Part of a small language model's weights: 721M tokens.
MLP neurons of a small language model. Each row is named by its layer, matrix (down: output weights) and neuron, and shows model dimensions 64-127. Each number is 200 + 30 x the weight over its row's rms, rounded and kept within 0 to 999. A neuron's up and down rows have the sign that makes its largest values positive.
A block is one neuron, or neurons of one layer that tend to fire together. After each block is what it responds to, as a language model described it from the Wikipedia text at the highest values.

L10.down334,212,180,200,210,170,215,168,210,170,198,176,244,170,166,230,195,183,189,197,144,242,167,166,195,237,213,231,165,238,232,241,191,200,208,192,190,197,195,212,167,212,197,219,192,210,222,172,154,160,198,192,200,217,138,217,235,152,179,173,269,145,213,204,213
L10.down529,218,203,224,261,184,141,147,198,235,181,189,192,203,204,204,184,152,183,179,169,230,210,231,189,179,176,223,192,185,230,172,195,193,214,201,140,234,198,187,163,226,190,233,205,208,192,218,209,197,174,162,197,199,185,203,155,206,176,212,192,247,224,158,203
L10.down530,174,157,186,130,189,175,140,147,201,185,191,209,200,212,250,195,226,238,162,222,194,199,195,215,240,199,206,244,221,222,183,233,229,179,210,172,231,169,217,181,217,246,195,177,203,199,182,190,156,167,241,214,174,223,165,152,205,215,141,191,213,169,122,234
L10.down653,190,144,182,224,170,151,209,160,192,172,191,200,167,188,216,170,96,250,217,188,187,222,199,239,186,240,245,159,171,133,189,156,159,187,179,177,139,209,190,214,167,231,186,187,208,228,202,190,147,202,203,243,225,202,150,150,270,232,176,214,209,178,227,198
L10.down734,202,233,192,160,132,262,232,220,205,189,225,206,169,221,226,214,213,174,201,211,213,268,176,227,176,155,174,182,174,210,172,180,223,184,199,211,201,124,186,123,178,179,209,184,142,195,208,222,188,217,213,189,149,190,195,176,176,258,189,208,201,193,150,227
L10.down760,184,199,144,212,212,177,220,195,163,181,184,204,189,235,194,204,160,201,196,184,187,184,173,208,202,210,227,192,179,223,228,182,137,188,163,218,207,203,230,176,234,179,201,157,210,215,152,237,233,187,212,189,200,194,159,221,202,218,185,188,146,173,176,222
L10.down860,233,209,158,193,155,187,181,246,201,181,148,203,190,197,251,194,202,118,189,184,222,168,192,201,227,202,206,212,230,193,203,215,197,190,255,169,232,176,243,151,176,172,211,211,238,208,224,210,154,208,143,199,218,247,232,165,144,227,226,231,181,237,231,210
L10.down1012,196,175,218,158,229,221,159,152,201,187,244,167,214,151,192,216,240,173,221,183,177,151,166,214,235,241,227,188,248,189,194,208,200,211,166,187,201,211,174,227,238,190,244,244,236,197,191,196,181,116,221,208,130,163,198,234,237,192,171,244,188,183,177,214
Description: Section heading closers

L10.down0,211,190,166,232,166,243,224,210,194,202,235,210,145,218,228,138,180,176,169,229,212,233,185,134,158,165,260,214,163,154,214,169,204,208,168,211,220,201,233,217,174,169,187,265,239,202,199,249,194,183,227,196,181,249,193,205,248,232,195,248,196,210,183,202
L10.down95,219,212,153,163,187,140,172,227,220,190,207,213,224,179,183,156,195,180,169,192,185,232,146,202,209,173,164,165,189,227,209,163,135,225,147,202,182,208,184,227,190,272,179,207,241,214,189,173,211,164,197,176,154,195,220,176,185,208,124,220,232,173,187,248
L10.down480,186,180,204,170,194,167,227,218,231,131,183,252,174,213,223,156,189,143,243,219,162,184,173,187,230,193,232,190,188,201,214,160,206,240,175,189,199,144,211,171,243,192,204,200,214,160,189,257,140,163,200,259,211,195,214,210,156,252,212,228,234,211,237,188
L10.down534,178,188,200,225,172,158,224,233,175,236,184,214,195,235,140,205,223,279,207,192,234,239,192,204,165,183,194,208,245,179,163,175,227,208,232,182,205,200,198,176,227,236,191,200,246,176,248,170,188,218,290,186,193,181,193,200,197,186,226,164,124,200,174,201
L10.down671,227,225,225,208,233,227,166,219,127,220,157,199,163,216,245,203,143,253,220,194,186,202,201,220,226,189,179,185,222,149,234,213,145,180,136,214,166,186,202,139,227,222,252,157,157,187,213,188,176,174,221,183,151,200,211,216,216,205,190,240,175,208,165,197
L10.down840,184,216,196,167,234,243,239,232,230,166,177,177,254,187,224,209,234,207,203,196,154,159,185,245,165,239,224,201,224,212,212,246,177,271,215,228,208,190,166,209,198,238,145,208,160,193,212,187,241,196,188,179,204,218,159,262,149,242,185,200,211,208,175,182
L10.down984,245,213,182,178,182,188,186,175,172,193,167,217,179,205,221,215,204,225,180,203,163,236,163,203,216,223,190,148,183,228,175,158,206,156,156,236,214,230,137,201,186,189,174,168,170,164,206,243,211,225,193,206,161,149,228,195,177,218,209,185,155,183,199,181
L10.down993,134,231,145,196,195,183,177,244,167,197,215,233,170,193,158,204,149,182,161,200,260,233,186,191,244,238,199,209,182,233,146,173,204,225,230,193,180,243,198,165,225,169,181,162,151,164,229,172,235,174,169,163,147,184,204,217,177,154,206,187,193,190,152,246
Description: Mid-word fragment tokens

L9.down508,203,247,226,209,214,209,168,170,214,222,204,249,221,229,192,227,178,172,176,247,160,184,185,195,203,165,207,239,188,196,197,191,173,205,215,177,156,163,185,171,173,226,168,199,219,209,204,149,122,215,202,166,212,203,212,164,154,223,228,205,178,232,221,200
L9.down821,194,208,231,147,186,202,239,211,192,237,123,261,217,194,213,181,197,257,225,233,214,141,182,166,220,184,231,191,188,189,187,204,177,170,208,232,190,144,186,160,228,206,245,203,226,215,188,179,187,205,155,168,208,163,164,216,183,203,254,216,218,169,141,209
L9.down887,202,247,167,203,216,209,194,240,194,192,173,209,172,225,194,155,190,215,236,207,198,220,222,165,187,168,252,215,202,165,196,243,185,168,202,258,168,233,215,126,222,184,158,213,208,247,219,175,251,176,220,175,162,145,216,208,253,186,256,158,187,261,190,218
L9.down1014,112,244,111,228,212,208,227,206,177,200,150,205,180,237,222,175,165,190,228,250,198,181,184,164,188,188,200,181,222,144,213,243,169,193,255,223,205,183,196,176,218,234,167,173,242,203,160,145,216,180,171,171,214,193,205,204,202,189,198,141,267,203,190,292
Description: Color word endings

L9.down48,208,252,219,206,220,192,182,188,204,264,183,172,191,206,200,239,196,183,230,226,206,157,239,286,188,194,196,213,192,253,222,208,202,212,194,200,190,212,192,216,187,168,243,219,243,174,187,215,197,169,213,191,223,215,222,213,172,160,189,181,203,207,148,237
L9.down247,154,143,229,221,172,223,165,179,208,229,207,177,165,204,244,182,246,143,196,148,149,206,165,232,156,196,216,175,210,242,210,186,152,183,206,176,223,230,160,180,271,168,202,202,188,243,211,151,215,179,173,248,227,204,247,179,247,239,192,201,160,205,150,208
L9.down619,219,227,206,239,185,245,159,171,200,219,214,243,196,175,200,190,234,208,238,184,170,206,147,247,180,214,203,217,220,212,207,206,201,215,202,185,176,188,161,182,163,205,196,204,190,225,184,198,204,208,273,178,193,211,221,177,212,234,213,189,192,230,194,209
L9.down966,179,201,169,209,195,209,210,177,147,226,186,213,180,195,290,212,204,217,297,183,135,203,131,161,217,193,185,245,213,222,195,213,197,193,200,218,245,165,163,233,253,254,233,160,177,177,177,232,165,145,216,205,263,191,189,202,180,220,210,191,192,124,240,219
Description: Infinitive to and modals

L12.down37,210,175,155,247,180,182,160,195,180,189,191,182,190,206,208,189,230,212,201,208,202,159,253,205,191,227,169,192,197,190,203,192,189,191,206,209,160,180,176,205,171,166,197,206,199,159,198,231,190,182,234,182,188,213,203,190,198,185,169,223,207,231,219,209
L12.down328,193,189,205,177,201,184,190,201,129,186,244,182,226,199,161,161,278,192,264,235,212,226,240,177,268,216,213,187,170,171,205,206,249,224,189,169,182,191,170,177,198,160,215,241,218,180,239,191,205,198,205,174,258,250,187,239,209,226,158,197,195,158,202,221
Description: Paragraph-ending line breaks

L10.down52,231,255,224,218,200,202,185,207,224,220,210,210,194,184,214,209,209,177,207,270,196,191,163,222,211,264,195,191,155,231,192,222,204,240,270,277,207,204,158,199,212,180,187,219,155,171,208,208,184,202,194,195,227,209,197,224,157,233,225,181,217,163,183,178
L10.down160,187,179,199,186,188,211,182,136,229,190,192,240,231,227,224,215,215,147,117,229,208,174,162,226,218,176,227,224,196,202,209,224,174,215,225,201,213,188,130,211,197,183,195,179,91,142,176,200,219,166,168,173,137,214,227,188,195,223,182,222,165,257,199,196
L10.down333,241,199,210,202,254,226,205,223,189,205,225,88,157,236,210,201,243,237,272,218,218,165,269,223,214,148,188,185,222,219,166,150,180,213,220,234,161,200,230,190,160,219,249,241,189,178,187,180,222,238,230,241,212,153,222,215,226,221,155,181,234,209,145,276
L10.down426,187,166,181,157,242,204,198,236,217,177,175,229,243,210,224,203,212,183,203,234,169,231,209,243,205,176,199,174,142,254,225,163,239,214,166,205,189,209,183,165,200,155,223,216,225,164,195,257,195,244,216,184,199,234,157,226,236,205,187,218,211,190,239,237
L10.down443,224,179,178,253,193,190,174,165,192,225,200,221,153,181,196,227,219,202,149,237,225,183,229,241,206,191,139,230,197,164,214,202,234,185,175,210,206,156,210,222,194,112,206,218,221,199,224,193,189,202,230,217,227,215,181,145,208,193,181,205,186,228,232,135
L10.down523,180,222,177,174,195,217,191,164,191,206,229,161,214,212,188,221,190,157,241,207,241,219,180,194,158,197,246,229,227,202,201,143,199,236,178,225,185,207,209,171,171,166,229,183,196,163,154,208,230,224,224,230,202,198,233,219,221,191,176,230,196,198,200,218
L10.down541,195,215,212,213,174,206,180,236,184,204,202,194,202,231,184,141,208,222,162,200,224,160,254,197,213,206,182,166,185,159,217,199,243,196,214,237,192,200,182,196,181,190,221,185,190,226,181,182,191,220,219,196,206,183,247,197,179,164,198,228,171,209,214,208
L10.down656,184,182,163,200,167,200,158,152,166,192,133,157,189,237,191,194,193,159,154,219,197,210,193,259,182,231,260,208,185,156,201,225,243,216,215,204,171,186,198,190,151,162,195,215,221,157,204,214,196,200,187,186,213,209,204,166,170,192,186,239,230,199,199,177
Description: Paragraph-ending line breaks

L12.down953,198,176,186,189,201,211,200,184,240,198,204,200,175,181,214,254,170,178,253,196,240,222,235,220,290,226,175,212,210,217,200,215,172,204,225,184,201,140,186,177,186,179,216,181,222,230,156,199,241,211,188,192,156,227,187,202,176,135,190,228,183,188,178,257
L12.down966,193,232,246,224,177,193,161,208,226,133,215,239,187,152,129,229,274,178,226,182,222,192,187,180,206,159,187,173,205,269,176,254,169,207,228,189,196,183,192,225,227,249,190,161,186,145,190,197,168,175,199,193,168,204,214,234,163,189,163,224,174,135,176,231
Description: Wikipedia section-heading closers

L12.down14,199,183,222,241,175,254,203,228,214,211,226,161,205,218,203,228,213,175,184,172,206,168,184,211,172,158,211,209,160,172,205,241,204,193,198,214,221,210,206,222,215,213,210,224,229,166,221,217,219,196,213,176,195,198,204,174,229,220,299,219,239,180,222,188
L12.down565,217,168,217,236,140,181,187,183,193,176,217,210,172,255,234,152,178,184,189,166,224,247,207,224,245,229,204,236,177,202,203,232,180,155,165,197,222,188,202,209,194,193,201,186,226,220,216,189,183,202,191,185,161,180,158,176,184,183,154,206,209,207,230,230
Description: Mid-word pieces, Result headers

L12.down230,204,207,161,253,196,168,205,182,184,201,223,175,188,177,248,168,248,189,200,223,211,253,169,203,190,191,177,137,179,214,209,194,113,244,212,195,188,181,130,158,205,199,203,191,214,261,225,170,195,195,247,217,204,238,177,233,194,175,169,220,199,221,204,179
L12.down368,227,179,233,220,179,220,175,219,182,231,231,191,230,178,219,185,195,247,237,188,167,163,245,167,215,228,197,202,259,205,209,216,249,205,211,222,177,164,182,202,151,200,212,181,211,151,193,203,200,199,227,239,173,239,181,209,191,117,198,178,223,194,142,167
Description: Verb-modifying adverbs after auxiliaries

L12.down94,239,192,195,185,234,196,228,239,225,230,226,240,173,227,204,163,155,208,164,226,188,187,207,237,174,177,269,195,189,180,206,186,212,201,221,201,219,216,227,183,205,184,158,154,219,234,209,170,202,174,202,196,146,123,193,217,183,228,205,181,240,209,212,222
L12.down208,186,184,191,199,170,195,182,151,209,198,205,210,170,224,187,152,211,203,188,197,156,136,197,236,203,160,138,175,193,170,193,169,175,207,259,139,196,254,227,214,202,166,145,207,202,203,207,214,261,209,217,213,201,203,213,194,229,214,227,187,212,210,171,202
Description: Color-word endings

L9.down534,193,201,196,203,189,210,191,212,214,208,222,164,235,143,214,166,158,151,170,227,195,235,177,220,205,255,213,198,129,212,189,239,160,181,256,228,252,197,119,125,173,197,198,210,173,140,248,207,205,267,194,216,147,224,202,155,201,211,172,224,217,202,214,222
L9.down684,173,186,191,231,194,217,171,178,244,169,162,258,200,199,235,160,197,188,199,211,246,225,197,138,258,184,218,157,183,210,219,212,224,177,167,213,165,192,181,177,183,217,188,167,218,185,274,250,136,217,178,198,171,209,189,207,226,212,184,179,209,190,227,183
L9.down818,271,195,210,199,179,234,228,169,172,127,183,176,197,206,258,163,177,233,228,126,255,228,212,175,181,230,194,238,166,181,260,170,199,216,240,170,227,192,197,242,293,210,209,218,200,166,262,207,176,193,186,239,224,179,212,187,172,168,170,221,171,237,189,237
L9.down1002,209,239,184,222,203,176,153,150,204,185,179,217,252,255,232,174,255,116,232,231,166,198,214,187,254,184,210,139,237,145,235,225,115,177,167,191,188,165,239,229,174,205,195,225,194,155,261,217,210,185,199,261,128,230,255,179,216,199,203,225,171,171,252,229
Description: Mid-word "er" fragments

L10.down88,215,168,182,218,201,193,189,186,175,188,215,265,160,224,242,178,187,210,144,184,200,218,187,269,225,171,230,225,163,157,187,192,228,210,181,182,190,258,191,185,202,246,205,228,185,186,177,180,163,230,245,136,182,153,254,199,169,207,214,172,202,235,186,224
L10.down429,198,177,165,218,133,176,227,204,233,176,221,211,230,186,250,150,192,226,183,191,184,209,180,234,220,205,198,208,235,154,204,191,139,206,223,192,186,144,199,186,189,230,240,209,209,166,228,205,194,239,203,209,225,247,162,203,260,207,156,202,216,203,237,210
L10.down560,177,196,186,193,214,256,180,165,178,192,175,141,139,160,225,157,200,132,189,217,244,202,214,249,205,227,153,177,199,214,198,202,216,193,178,212,216,224,191,187,218,199,230,179,191,123,255,182,164,224,195,212,183,189,267,168,222,195,190,228,203,203,185,182
L10.down569,226,181,204,184,225,198,254,218,188,205,234,208,203,184,216,260,217,250,189,185,226,174,220,239,113,187,188,213,227,197,171,213,246,264,243,196,203,163,190,201,202,189,223,214,190,214,236,192,204,212,183,151,195,207,195,194,197,216,144,194,197,206,206,243
L10.down576,176,243,217,173,208,196,203,166,183,221,164,224,241,217,238,187,224,145,211,161,246,196,184,184,202,218,208,191,135,194,264,178,207,205,223,214,192,200,172,161,210,218,254,153,208,198,250,221,193,183,265,254,207,211,202,213,161,210,190,232,203,194,247,183
L10.down741,224,219,145,174,188,152,225,189,211,165,210,215,222,186,150,185,185,192,199,209,216,245,227,200,225,195,186,206,239,200,208,181,205,221,208,169,119,233,167,214,217,205,247,164,234,134,190,169,182,216,213,226,205,159,266,246,170,170,229,221,235,212,205,259
L10.down748,277,199,205,211,188,166,136,154,190,180,157,259,155,238,230,186,229,177,265,201,258,185,147,136,216,246,166,191,202,171,232,194,210,203,183,178,263,216,216,161,139,231,170,180,204,216,201,264,305,220,207,218,175,162,236,212,222,185,185,209,239,218,203,166
L10.down914,193,243,240,191,172,207,220,208,217,206,179,182,202,214,230,209,229,188,220,222,209,232,212,178,181,243,172,194,233,202,167,144,238,309,161,167,228,172,199,221,161,195,174,182,207,244,192,182,164,157,207,218,145,202,130,214,160,186,208,203,211,215,200,236
Description: Mid-word "er" fragments

L12.down7,188,216,211,211,177,244,179,214,227,175,175,189,223,170,180,232,187,198,216,193,191,223,203,203,201,204,193,153,196,200,176,163,189,145,188,195,264,216,214,246,220,182,185,178,141,164,172,234,262,203,136,158,151,244,154,218,198,187,196,236,178,212,197,186
L12.down634,278,254,218,184,193,171,190,185,189,169,198,207,210,227,167,256,177,208,184,154,185,226,220,207,154,180,206,185,193,208,197,221,118,226,193,175,200,221,247,216,209,237,223,177,222,165,206,211,198,219,191,179,177,195,163,203,141,186,194,154,218,196,186,178
Description: Female-role word endings

L9.down367,224,236,232,256,186,213,201,132,179,220,221,206,214,247,215,213,197,197,195,204,216,235,183,178,240,212,225,191,180,209,179,160,183,200,230,172,174,193,198,214,238,166,250,195,215,98,159,207,216,262,210,217,176,225,209,217,286,267,235,164,295,184,173,198
L9.down449,249,206,178,201,217,202,190,212,200,241,211,227,135,198,154,201,188,170,170,184,131,157,275,208,207,181,205,250,197,158,210,199,207,174,182,244,211,252,202,170,197,249,202,215,213,219,172,208,263,188,182,152,202,210,173,227,150,255,216,182,179,204,166,184
L9.down656,207,192,204,180,242,212,209,142,200,230,200,170,244,215,215,225,238,225,191,199,206,214,212,158,210,193,158,210,190,257,223,240,145,205,190,180,156,196,166,196,203,196,207,201,239,216,184,213,193,133,183,183,197,159,156,239,230,216,200,177,188,150,209,257
L9.down750,211,219,240,199,167,225,149,179,197,218,184,169,184,204,217,200,233,262,163,228,225,223,246,259,226,222,177,186,150,223,258,163,140,199,223,215,175,177,195,162,153,257,226,156,205,286,257,210,203,227,130,183,207,243,166,174,188,175,251,207,247,221,233,205
Description: Word-completing suffix pieces

L9.down181,189,228,162,158,206,128,212,191,227,200,192,165,203,229,223,213,208,210,215,179,217,241,144,189,156,197,211,235,179,167,135,219,175,190,167,202,171,200,118,202,217,165,217,232,194,191,191,210,198,213,196,171,237,234,218,203,187,206,139,243,182,187,244,187
L9.down190,239,224,194,247,205,227,192,218,179,175,201,207,187,134,249,198,219,126,239,170,144,200,135,166,246,178,176,161,200,215,200,204,177,196,216,261,176,236,200,231,265,189,219,246,152,168,264,163,199,164,190,239,201,186,190,186,206,251,238,199,151,172,200,195
L9.down522,178,217,188,211,218,181,173,217,189,138,200,163,191,180,249,206,183,154,176,220,156,243,190,167,228,252,222,142,183,194,204,211,156,189,212,192,171,198,170,201,204,170,193,190,184,207,209,121,189,259,248,191,198,225,214,215,191,205,166,209,190,203,208,160
L9.down869,168,171,214,226,214,126,180,265,175,188,217,140,223,178,215,187,165,155,191,232,232,235,232,224,221,186,167,167,177,226,235,205,201,193,168,202,194,168,143,205,263,182,208,197,187,245,229,187,193,170,228,215,212,222,190,199,177,224,171,258,193,216,269,195
Description: Word-completing subword pieces

L10.down406,210,157,194,248,211,150,192,170,165,168,201,217,187,159,212,161,238,204,201,200,216,249,184,199,204,243,198,223,228,208,222,231,176,172,191,257,188,220,252,221,180,230,213,172,193,211,222,221,231,177,149,228,225,190,184,194,233,199,221,240,245,159,219,182
L10.down424,198,226,195,184,179,226,257,179,166,258,268,188,210,194,195,146,142,244,168,140,200,218,236,205,219,193,171,224,180,250,229,207,218,175,160,277,228,163,227,182,158,192,261,129,202,215,190,155,222,249,171,186,196,197,217,185,219,191,176,165,198,174,246,210
L10.down462,213,193,188,164,178,199,216,244,191,221,219,201,200,230,192,176,227,238,201,206,238,203,210,215,180,260,227,187,210,205,213,218,183,173,243,215,201,178,158,216,169,229,259,172,183,215,152,237,206,224,147,171,172,242,139,168,196,194,223,188,259,168,202,181
L10.down525,151,219,220,176,168,231,160,152,229,184,173,243,202,280,204,165,150,197,275,191,238,223,229,177,212,210,200,190,159,160,211,208,207,196,199,169,202,168,220,230,179,262,147,162,200,209,177,197,182,197,148,199,228,238,157,179,192,224,189,186,237,207,199,242
L10.down548,169,195,218,187,178,205,223,192,218,192,186,178,229,232,172,250,226,183,183,170,200,238,227,170,197,246,219,212,200,208,212,167,234,205,203,219,176,147,186,168,227,204,216,198,202,181,186,229,219,249,238,159,205,230,160,204,163,206,236,208,187,133,212,211
L10.down725,186,230,193,234,202,167,194,214,217,250,240,213,211,267,171,167,197,229,228,207,199,227,228,160,142,199,218,175,214,212,193,198,192,192,185,220,185,219,199,240,152,212,208,181,188,233,178,203,194,216,204,216,170,164,148,194,179,201,174,180,253,192,186,204
L10.down729,175,187,146,239,252,190,211,197,196,169,184,252,135,246,204,178,213,220,187,221,187,149,194,218,190,206,158,170,220,186,183,180,152,142,272,196,200,221,225,214,125,213,201,208,223,185,207,226,217,203,209,190,214,201,168,211,210,264,206,142,220,171,214,198
L10.down925,200,179,211,223,234,229,162,188,141,260,217,230,172,201,177,166,216,215,200,229,169,234,228,213,251,242,229,193,224,227,168,179,184,189,197,186,214,186,230,161,253,185,236,199,227,208,223,170,187,170,167,247,158,220,216,228,177,237,249,135,224,183,265,141
Description: Female kin word completions

L10.down15,170,232,210,268,134,174,186,130,199,195,212,205,197,262,232,153,268,149,213,233,186,236,166,151,241,177,180,232,198,225,209,215,199,230,188,193,184,235,150,157,227,193,207,139,278,206,171,176,185,193,234,204,185,193,236,193,217,203,186,225,211,252,241,233
L10.down25,161,239,225,172,242,280,237,227,155,196,162,211,176,215,207,168,205,230,191,170,226,147,175,237,250,197,187,226,195,209,187,183,171,233,172,200,197,148,168,177,234,149,194,198,195,211,160,216,228,218,129,142,208,197,214,201,188,222,190,263,162,134,209,189
L10.down110,213,229,147,215,171,179,203,174,185,219,152,164,161,175,253,261,215,168,172,229,190,237,207,168,215,231,125,204,183,177,278,238,141,235,191,205,197,211,197,210,213,216,214,172,212,161,243,186,170,202,172,227,239,209,181,198,221,177,211,198,209,178,202,211
L10.down143,216,207,209,190,168,201,241,157,189,238,199,217,204,188,264,177,232,227,214,150,186,174,244,185,176,181,205,243,185,163,224,231,218,245,170,188,221,178,148,228,260,214,202,236,241,200,192,189,192,195,229,136,176,189,165,163,217,197,171,241,176,201,264,175
L10.down207,188,203,178,243,236,152,232,178,190,152,179,180,203,230,211,162,254,152,174,213,167,197,180,197,175,172,183,190,202,161,199,227,196,198,203,215,213,201,214,202,191,229,192,225,179,232,211,151,239,158,196,256,196,193,171,162,191,169,184,215,222,206,204,203
L10.down355,148,148,184,216,157,205,187,203,156,171,229,199,247,192,198,201,229,189,244,181,180,214,155,200,150,236,162,221,132,218,206,196,203,229,281,207,195,222,190,227,210,199,191,188,165,246,154,210,224,195,163,216,267,177,184,220,203,209,240,220,223,161,178,212
L10.down369,251,202,161,234,187,236,256,161,236,192,212,223,243,217,196,173,216,236,202,212,166,212,158,173,179,243,221,242,217,150,239,219,162,176,238,229,189,227,208,193,192,201,178,189,220,167,232,148,231,188,196,221,214,217,202,185,180,186,179,151,233,178,239,205
L10.down872,207,191,244,215,262,225,217,229,195,245,197,184,170,211,237,161,204,225,235,157,145,243,221,240,247,160,245,262,216,218,214,201,209,213,191,217,251,184,233,222,168,201,139,209,188,204,208,209,180,192,156,185,178,174,242,261,185,213,200,199,210,234,210,181
Description: Negation after auxiliaries

L10.down134,175,229,176,184,193,231,192,200,156,187,194,193,222,218,168,208,180,180,187,202,160,116,217,190,190,170,218,217,189,201,206,163,229,181,207,227,198,221,190,195,181,246,200,211,153,188,183,189,195,224,240,159,237,142,161,229,184,189,207,203,180,182,239,234
L10.down194,190,204,227,193,238,190,173,201,178,214,194,198,171,181,227,187,172,182,176,200,247,171,236,220,237,200,189,246,178,155,204,243,173,166,205,173,197,281,223,177,219,251,216,198,242,183,152,151,214,192,174,244,146,189,196,206,269,259,239,174,194,241,253,183
L10.down215,214,213,206,191,226,183,152,216,206,234,210,211,188,192,197,179,189,201,200,178,196,178,232,202,236,200,180,230,209,151,211,219,185,200,206,259,207,176,182,171,164,201,178,227,221,176,197,213,143,183,145,233,162,218,183,163,143,220,222,162,248,247,203,180
L10.down280,189,231,159,186,166,218,235,192,187,200,174,171,147,149,257,245,154,204,180,217,184,214,250,241,142,181,195,191,210,161,160,203,198,179,233,204,183,213,186,174,219,175,207,180,221,229,178,171,261,219,211,165,217,187,153,238,181,204,267,238,205,180,239,189
L10.down283,192,141,173,175,208,201,132,190,241,168,228,207,163,178,199,207,198,131,201,224,172,253,175,235,121,171,211,183,206,174,189,181,201,204,188,217,242,253,211,196,192,233,237,185,240,184,129,200,232,191,182,201,270,203,158,199,166,190,246,235,201,211,185,206
L10.down353,229,126,200,215,215,202,171,231,174,227,193,162,218,209,263,223,150,203,152,211,191,223,231,230,232,253,199,186,217,153,176,199,205,167,238,252,212,271,182,188,233,199,194,186,229,192,188,172,190,230,241,176,199,224,239,244,221,228,199,151,205,130,196,207
L10.down427,213,252,121,171,236,202,206,173,242,247,208,216,244,224,254,224,157,169,210,261,191,208,149,164,193,244,148,191,203,197,197,205,154,188,246,165,269,174,183,237,199,195,232,165,213,250,233,140,162,258,261,168,197,166,243,152,202,186,231,187,242,236,185,200
L10.down535,181,206,143,207,174,180,207,197,167,189,174,156,184,173,260,145,187,194,174,180,212,240,200,177,172,169,207,190,204,221,244,215,218,130,164,213,177,183,193,224,165,214,266,134,238,184,202,213,241,225,171,223,151,220,198,213,176,230,197,161,256,201,150,218
Description: Adjective-completing word pieces